MLP neurons of a small language model. Each row is named by its layer, matrix (down: output weights) and neuron, and shows model dimensions 16-111. Each number is 500 + 25 x the weight over its row's rms, rounded and kept within 0 to 999. Numbers have three digits each.
A block is one neuron, or neurons of one layer that tend to fire together. After each block is what it responds to, as a language model described it from the Wikipedia text at the highest values.

L5.down429:488490548505529481500469443472501514506521484497514484479493475488502480519459482481515500460482536490503520481513490506501506502518472490523491479474462495462498522543540474465524479460534521534503490556512523497461512494477532493479501495437554518497525479504496483494502520483524493524
Mid-word stem fragments. Interior word-piece fragments of split multi-token verbs and nouns, just before suffixes like -ed or -ing, as in att-end-ance, distri-b-uted, determ-in-ed.

L3.down22:515452469447455474485512475437482478458544483486485525510521510462544479495510525473512545493524487474487510546502493493525525476477485533486526464452503501477496488502507514540486513496496509490518498501448499481511519493523481523469510474549521538505478505491517494506499492477512503482
L3.down115:520476527498499505529488492470475515499514514531497502545498532499490524529529534449498559478497476508491544504498520488496486497520460484560505447510505495494524492496474533434527516459503525483483521506507498464469526445476405527489491493534470492533487527473512482519459481502508484489
L3.down339:514470497489532461527501512481516503487508475469472478507515485465483491534524526522509525459494514527505459504456502476511526488495510487521485460532503513530474542541473476461492487529475481526504538506481451494521503492470479483465514538480513534461493492496491496489500560497474499556
L3.down943:484433478495551497490476482508496516505494520488494529510546471511517502503489497499484487460503486457488497483506545480519538499545485495505497492525499513515493513492529438512484475459435541526495534517532505543463483526516470495501537453527522508460477504503465498495488519520506452498
Main verb endings. Final piece of a main verb split into tokens, usually past-tense -ed in biographies, as in receiv-ed, award-ed, bec-ame, sa-w.

L3.down53:518485492497578497504490511514536494504499476477470500532487503547529519478525496504494518516497545463456494525515447509514495489460466531520510491516502501469525468529500479493499505464540508511521517488451483558473564511479509531529495462509487488530528520502535478491504490476509498451
L3.down288:500484473490496489516514497496500516470481500510516529553502509563499512486502522500474516507475479476470457489479516522534473508525504478546501471495492498517488515499525499452509470493496495466462494506503477488493495487501501518532493514510530502440521517532496500461508499470488489513
L3.down552:526488468500541495464455492527501488546460539477481514490506557488483488461509432502517488511503506506473536515522506486424569517474546500532444503466485499473508472508500478511516514512521473483502483520470463484502446496473530530501466508516432468538518477472496497503496500454477503468
L3.down692:461495476480553502505465494497516536452495527481450522519514512473525494477518496508496489489478508452449510510522557453475511501476525500522464497504465482504431489488479501488499476456494531429497527547479485525476535478483479544530480467490492519490504489545480500455503540509460479513
Year third digit. Mainly the third digit of four-digit years (19|9|0, 20|1|5, 1|9|50); also word-internal pieces like ig in original/signs, or in Norwegian.

L9.down24:515493493508524482472517498504541508502457467520520475464457475488503524515510496484463505548500476562496503527517511492524549455487517491484525532529463485494491518514476516466510505452505513517541490507530499481505511489538456532465495506527488457488501486492494482500477445498528490527
L9.down33:499509485521499473491538491481474524543445462480479529481449503493470467501513486512482496497516517522476486489494470492483488563477557481530504549519488552457493477496465491493509516523509473503510518535519546517502541467466504505518449560511474531501488537506511511522519498491524521490
L9.down90:521496477518543522474488532526503510485510473511551509512502500507487481507481478484520544518490445462495447500464526534482489496502510538505501493513481479470478471453486509492494482525497555502492518506532499521495496527494526507489504524454498472432475496506450509506551494487541535515
L9.down285:535485533524505510511529496492454487495504540456498490534524527498489502533522524491451530486456493480490465511485493487498450493492499495512534447481489466538488522468506517514510492473506532527507478503552444540509504520523526532479493500464506484492528517523484481515501452495502509492
L9.down331:504516540507523493511511537502549501453512473526475514486502488526496502484440510479489514504500497489511477516491486490512492530513544512544476525515518481473500501498515560448557496492528517516502513539522445495518520443430447534537523534542543469518452532494499509523477513562521478527
L9.down451:496488476453515551459496496498489531513505506464516539475481480530502491464506515417491490504486520481552482535545468510471510516452503497531491510497427497473490532485517523496504502494511505474431472460520516497488520467493527474514482466510545481518470496481498456502503480539503527550
L9.down499:474488545516596527491502530492483489461511512456527531526500530529472498433459510491495466535520478489491527514503510475529464488509503509507500502458504516480512500532501556508496535477509488482498489501544500512485434493481494502536497535509509480517513508509504463455509481509515497484
L9.down683:491516519488523509468546457527481502487522510508515505444486485508487502560442462550488524519496513490523596521503541537453478497493496541484489501525514494434490488535494494538524497487547496478492500524483439492510464502489502473501528477507500491509467499561537546490495483458491516510
L9.down698:502466441533487460470479482454449506520530544501497490494499484526537458501461514467517511480511504534476523528501481469520545503507516489521462511479450507511517486503489471522448468501497546524478455493427498509484482492508534470473489476512519471520524566514491515534506489470483457487
L9.down818:465483526482522518521529479500486503545557546481522509495522496525510506499508495507496532522510520490506471475537505523491517513499492568516465507499516511489513515481475485512546509560525515485494491476487490530517491487499481495526486534488479507474505510501505449464480534500475478520
L9.down882:506544497483518472487508455551534550500497511521493505458474485512490509484554506514500497503523479499470505436439460502451587477513541510499515507497482449489458498465516522529518501477535521473457495539529522476499512498502532516547472504523503548491498497519499476507529480469498519515
L9.down896:483519483526455492497505508511479507490519497497492510494487501454494465521536472513499477498511508519491519534541512470521503487505446484512512489458509511474481529541497479515496480518491515529489497511454520525537494452518516478508512474472505504494481530512463512473516476525556540473
L9.down923:497478534514494459483512495497510499495556492522484473501514490489491504469514469490496479520553485485511463525488452534501502470466530523565509472468481487508509488501544514501499443483528458522536514469467523470493506533508509507501493524517506514505519529440462536483455504515526551509
L9.down958:571464475484495481523508489487483500462494561494459500491507475491452522523494555480481501489506533476493501489547493512494530474508578522508501475538488499498520499463526458498459501463501466507467486522502526470548516481492530494500493457490524474482528519518487496542500483499511468494
L9.down980:539483481476542520472515494492527515449472487512504513494521549508483500513503486467506543515502476495434525506560498496529518479477518513494483505504484472536519520533495489496475487510466544473528523519467491513507485496500487520511518518485520493460508492542524540466487497460528497469
L9.down1014:504508499459501475486520501455481450487467466479474544480512523526481525468504501509475517514500521522491497463553470495543512514523484495515464500469495484485537491504491502518513524491488494567538492496500472544497471490532483520513500525484478477515487452506483492486494524479515468518
Century digit of years. The first or second digit of a four-digit year that sets its century, e.g. the 9 in 1948, the 8 in 1872, the 1 in 2010.

L9.down29:510567505489485471524454455506467488461474498519461549487480466488507518533516485505518523457480495488503490516475471489508464484488471490504464523519487496473508480502481472500522526494482495467464514498494468501455528476486492506499514528549584451485474512542486474529509519535500508453
L9.down78:513488427478512485469467491507516525500506498497488473468480500502498499498523504512519496473522480530530514498498492529477491507484521510493517469526511520460476449511498536497483463488491476507517489494481488535499532494450502506492463475534490529484498516513528512487555484483514524515
L9.down160:502457479514562520499559516477501515491504493502502510493495504543510495530508503467458514460475489533481464539463492526484487518504520478518482498512516502514540515541515482502460490496553530550513544459534455489516491488488487507498503510506524459507525450495493510500544485519514508475
L9.down189:504500481467499489496515477441541516468508553515481479482508463478491485505514521526507489494507543503482479485501485538455504509492516492520518511509489484514487494497470511489548507519502484538510546474513510476519483510494457483520494454513508496483507440493490526501529535528476498512
L9.down223:500489494504496502533505506476526542501475475515511526528503504486478538502534515441493490477457503528508504486518489490515563485487496447500464439533473476515501499512511493515453500475473441476496470505499480509496536487519498487501473459567545489491500438493507494530467523467494468498
L9.down227:497522510522478538522535482510532496498471486518540512479475540503474505525492514526479478524496493502447522500473518497497488509480488548494547463501503526501515497501501473513471487513506475485468492502513500545544454514498502498498517531452526518492513501503492530508502467447522489497
L9.down268:505518491527522510498533463514518536494483494495459486466459513472464487469516515528508506499479478494497507476537535467451453466512535488450497494496510487468453527465544482507492484475528502470514495486536457492497497472462497476517518531505520484504483501525573503480471535494502489469
L9.down407:519529549511500487522491490457518506507500513513493514485529511486471480501460499516502545486511457476522455564461498492496503480498536517505467509521487508462510510483540478490511505467459468521511510472509526496492511473532492490527501508491508469522520457502467484513463493510517486492
L9.down412:477535527561494488491477532476463489542540537466503496518488523470545475486474489496515505492507481505493505466479491466549512547542535519466501486506522522479544462526526512488498460518513522491465507522521470528482467475489497465509482488532532456539463546524508520473456468516524526501
L9.down481:507550510540519468500485513499541518494495512519502479485542544519471496490491569494498487470527526483485521496477456493517504489428475505517465526504511516492482476478469494513496509470494516476487472496482522489517487537504490485495513463496564421510533485485464509477492505521506491507
L9.down676:461512555457508507520494487518452534492522508504513455498499474510506519503507479448472501490485497545520465488456510479536498481474496541480508567481492504486508493452486551492449504535472490529507540505526463498492491532498471506507475528509498489497465452533493502501496507479515539483
L9.down737:511494542512477526519509506484514484530517499524500491482529495492490504513552513476459521474473513479525465510474531520537513481533491482513485477490483475504519477461527481483506516543521499543509527521545442498503474513501514515508484565508510480576537499476491489528520480524501489523
L9.down757:541500531503487492492495468513483471521501473519490456504539515492522450500533514479532517463497537500496475556476515491539509494470535516495500485487477517477439493483487514524478519523466459492478472545502479497508452490529493528478503511536515498496479486506432501497469480502527495440
L9.down782:507525473494464536483534500443499503536507483477476484535496493473488509512545493492525520531512511503453498427547498536490538519519533554456502507535546519452507519519474510512525497539473473506477501523488469519503473511529471486508516512517518478515540520516525535493499516517528541541
L9.down918:478516521502460478502509480499501506506469474500518480528490480489493488505551498459475482493515519501537490517529543474506514493526538525476466477516534521462515494522544486499484483512505463509514518531539503485486485487523520488463498520500470488519468513513532428512496476497485579488
L9.down1013:557518502477536489515500508538489495497541500490492523484528501519440478534499535499548486499538542476504497465510524494494483512490492526457445471509462493529497476494483459493507483530455491489494530516473463520495458500503492512466517473544483485487505467500482560523505498521478485523
Passive participle endings. Final word-piece completing a past participle, mostly after "was", "been" or "be", as in demolishe-d, destroy-ed, buil-t, broken up, usually followed by by, in or to.

L5.down826:519531504477517536480530485472516488524508506510523476530503543453504554554516483504484517455519477532469503499528528568530515480517467505523466479518487519479532476502511440468512505465502517475486476556530477491495509535541461507521517469512486535533510505500527490485491503504514516499
Past-tense -ed suffix. The -ed or -d ending completing a verb split into word pieces, as past tense or participle: arrested, launched, opened, scored.

L5.down41:498518497457489476487495518478487504516443521497473489496488500463464470506497520484489536510472487470492459518542457493514492512523500524495515504507449432503470520448495519438523495488493483484509515519515480526501544477478468536542529489516494507463495535509498446508538502518498519480
Leading digit of years. Fires on the first digit, usually 1, of a number, mostly four-digit years after a date or "in", like 8 June 1979, in 1876.

L9.down11:525514513482522510494469499490524533499492461482503546478510523518473454502498451495497490493515512511468482499517513478454482522530521523523484489501499516487489510524502476518475548457449502519504534484493493547515504424469521495504502519530501476479511527484498485519505505507471499494
L9.down13:489475532523496472465540473506501510498512541522515534495484493514514500518455526532493466538482507521524500513501501501526509446506508511511498535440498489500521474546447467527519514474510497492551518523487453509484529507533506494515461506497505521497491484510470527465487514508533495501
L9.down84:569528505508503505510500504530484505496547489540511489482502521490450529526527486502537510536461548500516508517455494449494463500552477482491534523485524478543511515480506530509462522487527469478484492516506488547518531492471479491464490426517477494486436500491468522555491462501487517494
L9.down167:487474494484539510525475506500459474522499522497559522486462531527526515530435541446497449533536503499492501475483496431523489531497523493468487522480520496492478466505516475495495521537523495517551497540480500526515464502500478534474495465502469480479473484506510485471479528500478468524
L9.down183:495453497508482568525512527547424469518501503493563543496496532542513479464490529510485484498462467470527475542492488510530511503514498459502492481493489483465528470494517508456491528506496541482559516481496568496461500549529513508512498479487480506533489534519513534484501507489525497513
L9.down191:491489473490515530506543504453539496523515515537535496530519458535455444523514441504478529505494490487489538535523506500467505515529460506502492507510516494478534475489463468482487484494515484548487481564492533525464452505540526515521535477528557534470487508487471483482531501425479487452
L9.down262:527530493533529467491519496553514525527519499489502520452472504529500446508461496492510510521500515499478475565504484496497494534517516514463505483430494432482492503481507477540544546447506495472549504501526497505486497528490522460527471491491475533448458515464475549511535522482493493526
L9.down273:482486531514501522511516503454492506516548560493522521502514520517502504463459479484508499505506466496499485490500501501508474541478497466554508502463519532487450493532488486510491521545551510513497526530543478515515494486523480513488501480514501480515458496522500503485490464520448510492
L9.down363:481530534508507508514503476466490521504568454484505541513502514477452468488490502472520513516551496500497464482427480494486484535505482453509435483530508510484448487494476489501486532533483484546510509529486481474502508484482473479499483470505540516539487467489491528496507522529512530522
L9.down431:521473517458515482534484465496522488506510471503526470498524529495532490486512560507460513521480481479502464553527492525497547480514464502487478487484515456487519509446524489513490549512479449508472501509488481467528500545558520470497524464499464492525506532511519510521466476522535509493
L9.down575:489474504499501532523480493490503457531480500498510495469515513515509474527444536561470548505486461462475496533530525483490505533527509506506508490498516504523514466557515476503464535486505525487472502491520491510510530496532510455476514520491533469540493474477514484504503510505507485450
L9.down693:485543529526545517532506482474512481515529473517548462500498466490475505522510510472479522505520487484481520534490542475451536468526470495507502486554466520505548523514511498522533488468523482510507528498510484526471498483516507433481465503506491477462513489500471489488500504494471508498
L9.down700:521472481528523510508519495515533499500514501526513512507526540498496525478512473537524495521520527510489497484529505469526464539504506502516538549514506485500475507482538468512476430524558492468474523494531460503523485476469478510515507524502468457497491489517528516483548483522573528523
L9.down745:478537522521508506457492480457518559528546545502500509510486522525538500501518464482487472533525478468491452534495461483553494503490478459553528502488500537481507537452523508516459498486481499539529534522487515539497518467490526482524500513438479498512505520515486538486503512500458471508
L9.down799:478456497523515501513450483503498495523498555473480516458487538478494453529523523477474522498494533469555489527507511504558511540506465468520484521505495504491528501512472508515446513496527508521490487535494494491465478504530531467507539463507483463471533496473519537493481484533489505498
L9.down888:553519517481519484469448481538488450554460470523490514477469468489506489483519545515504492535524505499476483535475466498489515471553526515524520500524523526494485513550510486476513521484466492531515507516478505502507511462509495500529470478483485499514463505493505517489513513488509498495
Mid-word verb stem fragments. Middle pieces of common verbs split into subword tokens, usually just before an -ed ending, like dec-id-ed, inv-it-ed, comple-t-ed, b-or-n.

L3.down38:462487555571521514495498510529494503512503508502533547485507526500513470499523521432478495506493477462456498538509527469498525473507481477533529525503500500509461514494504492480488465457499529496471488503525478472456504500486488507464501494492499459521477512493545466490499453531473502497
L3.down514:484492545518535518449545498461503527466455523449533546515498523542482543537525489507477498495520470466499493512488520493498512520503530535492501545509513487461483493494531483492536520524500484480541492494445546479484493489512470453471497487511454498502471494490492483511544503541501446508
L3.down648:503502498476486500494469543470494491508522508428509489493471461488447453496497508500541488491478488508490449532522492524532512477538496488476502494496486526541517534505529509488472467477481527510456499523503532533529506505504479523434469472523498541482519499555488520550525496514517447517
L3.down870:502486515536495493506503553476469516521510484516501492451519486517498494499494456498506472415471519491505520486530452491502500506537536506456504496513497516535497532495515530509521481507518459485442494518504502521502492510480556515504488518534460541460522476518502467457536515478477531487
Mid-word subword pieces. Fires on short subword pieces in the middle of a split word, mostly the "l" in pub-l-ication/publish, also v in previous and serving, us in music, in in appointed.